config.toml
n_layer = 12
activation = "gelu"
norm_eps = 1e-05
optimizer = "ademamix"
lr_head = 0.00648
schedule = "wsd"
decay_fraction = 0.825
decay_shape = "pow"
doc_mask = true
train_tokens = 179500000
MLP neurons of a small language model. Each row is named by its layer, matrix (up: input weights) and neuron, and shows model dimensions 16-143. Each number is 200 + 30 x the weight over its row's rms, rounded and kept within 0 to 999.
A block is one neuron, or neurons of one layer that tend to fire together. After each block is what it responds to, as a language model described it from the Wikipedia text at the highest values.

L7.up14,124,221,220,196,193,259,201,220,245,215,165,193,231,217,163,206,210,231,158,201,271,187,236,167,235,183,198,200,222,177,178,167,160,232,202,191,235,215,224,178,210,177,211,165,172,142,183,223,264,199,182,194,272,230,217,187,184,174,237,251,232,192,209,203,200,205,152,226,168,182,251,208,124,204,210,154,199,215,230,137,203,184,242,168,179,212,204,243,226,189,186,257,183,194,174,216,126,193,222,253,195,235,194,185,228,164,189,199,211,184,187,234,148,197,242,228,182,240,210,220,207,142,221,193,199,220,219,241
L7.up199,189,187,219,278,230,230,142,147,184,183,214,166,251,180,208,190,179,176,211,203,179,227,179,214,290,202,174,208,125,177,159,242,245,210,132,227,173,203,212,200,249,170,236,226,146,175,164,177,203,193,138,235,257,226,220,240,215,178,216,187,216,212,177,186,180,177,201,246,188,205,220,157,211,246,170,205,217,208,233,150,172,121,165,152,177,235,232,198,243,244,156,216,141,183,189,226,214,169,230,233,189,204,167,175,249,213,176,233,196,194,215,167,169,192,218,188,174,219,193,222,195,205,194,172,217,163,225,179
L7.up471,199,212,243,177,168,213,200,218,169,226,189,224,221,204,216,212,242,277,155,224,237,174,195,156,255,243,222,161,165,211,152,162,182,176,232,134,220,183,192,210,225,226,163,172,188,182,189,273,208,240,159,210,205,197,260,198,195,135,232,209,257,159,141,186,241,183,149,224,193,209,220,247,168,197,225,173,159,197,243,176,179,242,133,230,191,202,249,218,248,190,138,237,178,212,221,167,189,224,181,161,149,228,245,183,205,193,219,160,228,217,222,208,187,201,246,197,220,174,214,251,189,201,202,243,203,225,242,180
L7.up710,258,267,211,147,208,182,224,205,176,214,181,169,183,249,190,244,228,215,209,203,240,191,242,209,138,213,240,167,216,241,177,205,190,200,199,205,241,167,240,185,214,215,185,195,231,219,107,183,227,209,242,203,223,154,188,180,233,178,190,192,259,222,213,222,280,222,213,224,230,178,181,177,258,226,213,216,201,221,161,204,173,194,229,173,214,222,150,211,155,202,231,222,185,192,160,175,234,164,177,137,187,189,224,216,228,196,199,198,203,178,230,175,180,228,235,131,294,166,191,223,155,211,162,186,213,225,172,165
Wiki section-heading markers

L7.up85,221,190,195,177,195,196,215,190,104,222,225,222,228,163,234,184,225,168,185,175,182,221,164,185,200,208,198,246,131,205,227,244,203,254,219,192,260,178,240,222,219,211,200,169,181,197,188,189,180,164,159,231,212,234,230,197,198,227,220,213,187,219,141,172,163,226,168,202,291,193,170,215,154,211,207,199,145,147,223,235,214,204,232,198,229,198,227,156,224,159,175,192,199,184,206,178,204,223,186,159,131,197,183,188,182,207,200,229,192,172,232,210,239,199,192,211,255,202,178,204,171,251,236,171,222,212,163,182
L7.up622,187,233,197,222,241,190,226,212,216,230,245,202,177,162,178,192,235,228,196,248,200,193,169,201,198,175,205,236,196,169,205,207,140,193,200,202,210,234,225,191,235,171,216,220,167,215,174,210,178,171,183,185,204,162,196,208,138,186,208,157,182,218,150,199,211,167,226,139,161,151,183,194,201,211,184,153,154,190,256,251,242,222,232,177,176,209,216,209,216,180,197,224,298,209,195,152,182,182,217,249,162,204,166,188,199,152,151,150,198,162,227,210,222,241,144,210,203,237,196,213,191,219,187,191,200,242,201,218
L7.up644,146,187,194,198,217,189,260,239,205,236,202,259,172,255,264,180,282,206,244,183,206,194,157,187,196,156,236,183,156,216,187,258,169,262,198,193,229,198,162,197,135,204,202,184,171,176,159,157,194,225,200,231,223,192,199,189,227,218,160,213,198,183,123,204,202,177,166,148,211,222,197,203,227,201,214,141,166,159,250,239,210,219,239,190,212,182,236,256,218,165,194,159,194,256,166,242,205,175,213,187,179,204,233,191,196,161,137,188,188,160,217,167,211,222,162,223,224,161,165,152,192,233,181,209,199,147,198,209
L7.up652,203,229,152,192,198,191,174,230,232,226,277,141,183,176,256,196,192,218,213,176,198,222,197,190,112,100,205,219,192,188,201,220,168,300,238,239,207,202,212,202,149,217,155,220,180,206,176,217,190,204,171,227,196,207,195,226,213,245,202,183,204,229,160,139,188,199,210,229,180,168,128,161,207,232,235,200,249,208,170,199,187,236,206,158,242,149,235,186,206,235,233,182,199,194,186,176,174,143,217,212,209,175,232,175,211,189,198,205,233,188,224,209,151,152,217,144,194,202,215,190,168,172,205,225,210,160,225,170
Birth-year digit in biographies

L9.up687,203,191,194,147,152,228,204,163,214,195,270,194,183,182,201,185,235,192,217,184,264,227,181,202,212,149,179,214,230,172,145,228,171,202,220,207,190,218,194,218,240,228,182,220,154,155,182,152,203,207,199,234,189,206,201,204,171,215,205,188,236,214,217,155,216,153,210,188,194,269,231,136,179,159,245,199,159,212,196,198,137,206,252,196,231,204,198,261,249,194,190,145,267,196,180,202,264,202,222,147,226,259,246,199,160,198,180,219,192,152,197,214,215,237,191,146,193,267,193,212,204,172,218,233,244,206,166,232
Date-expecting positions

L9.up620,183,225,139,150,237,156,216,216,235,240,210,243,214,206,131,208,167,249,210,230,220,169,236,130,205,175,144,155,198,215,184,191,213,219,221,163,216,199,194,173,149,159,230,173,153,214,229,199,199,244,166,233,180,222,164,181,244,130,194,191,239,276,236,194,228,206,190,254,231,173,225,198,147,204,232,219,211,167,199,202,223,257,225,230,222,221,214,201,217,205,189,168,167,196,172,191,217,200,228,220,212,235,213,156,214,164,181,146,260,195,202,233,171,167,143,217,207,189,191,224,188,171,223,189,237,217,171,169
Wikitext section-heading markers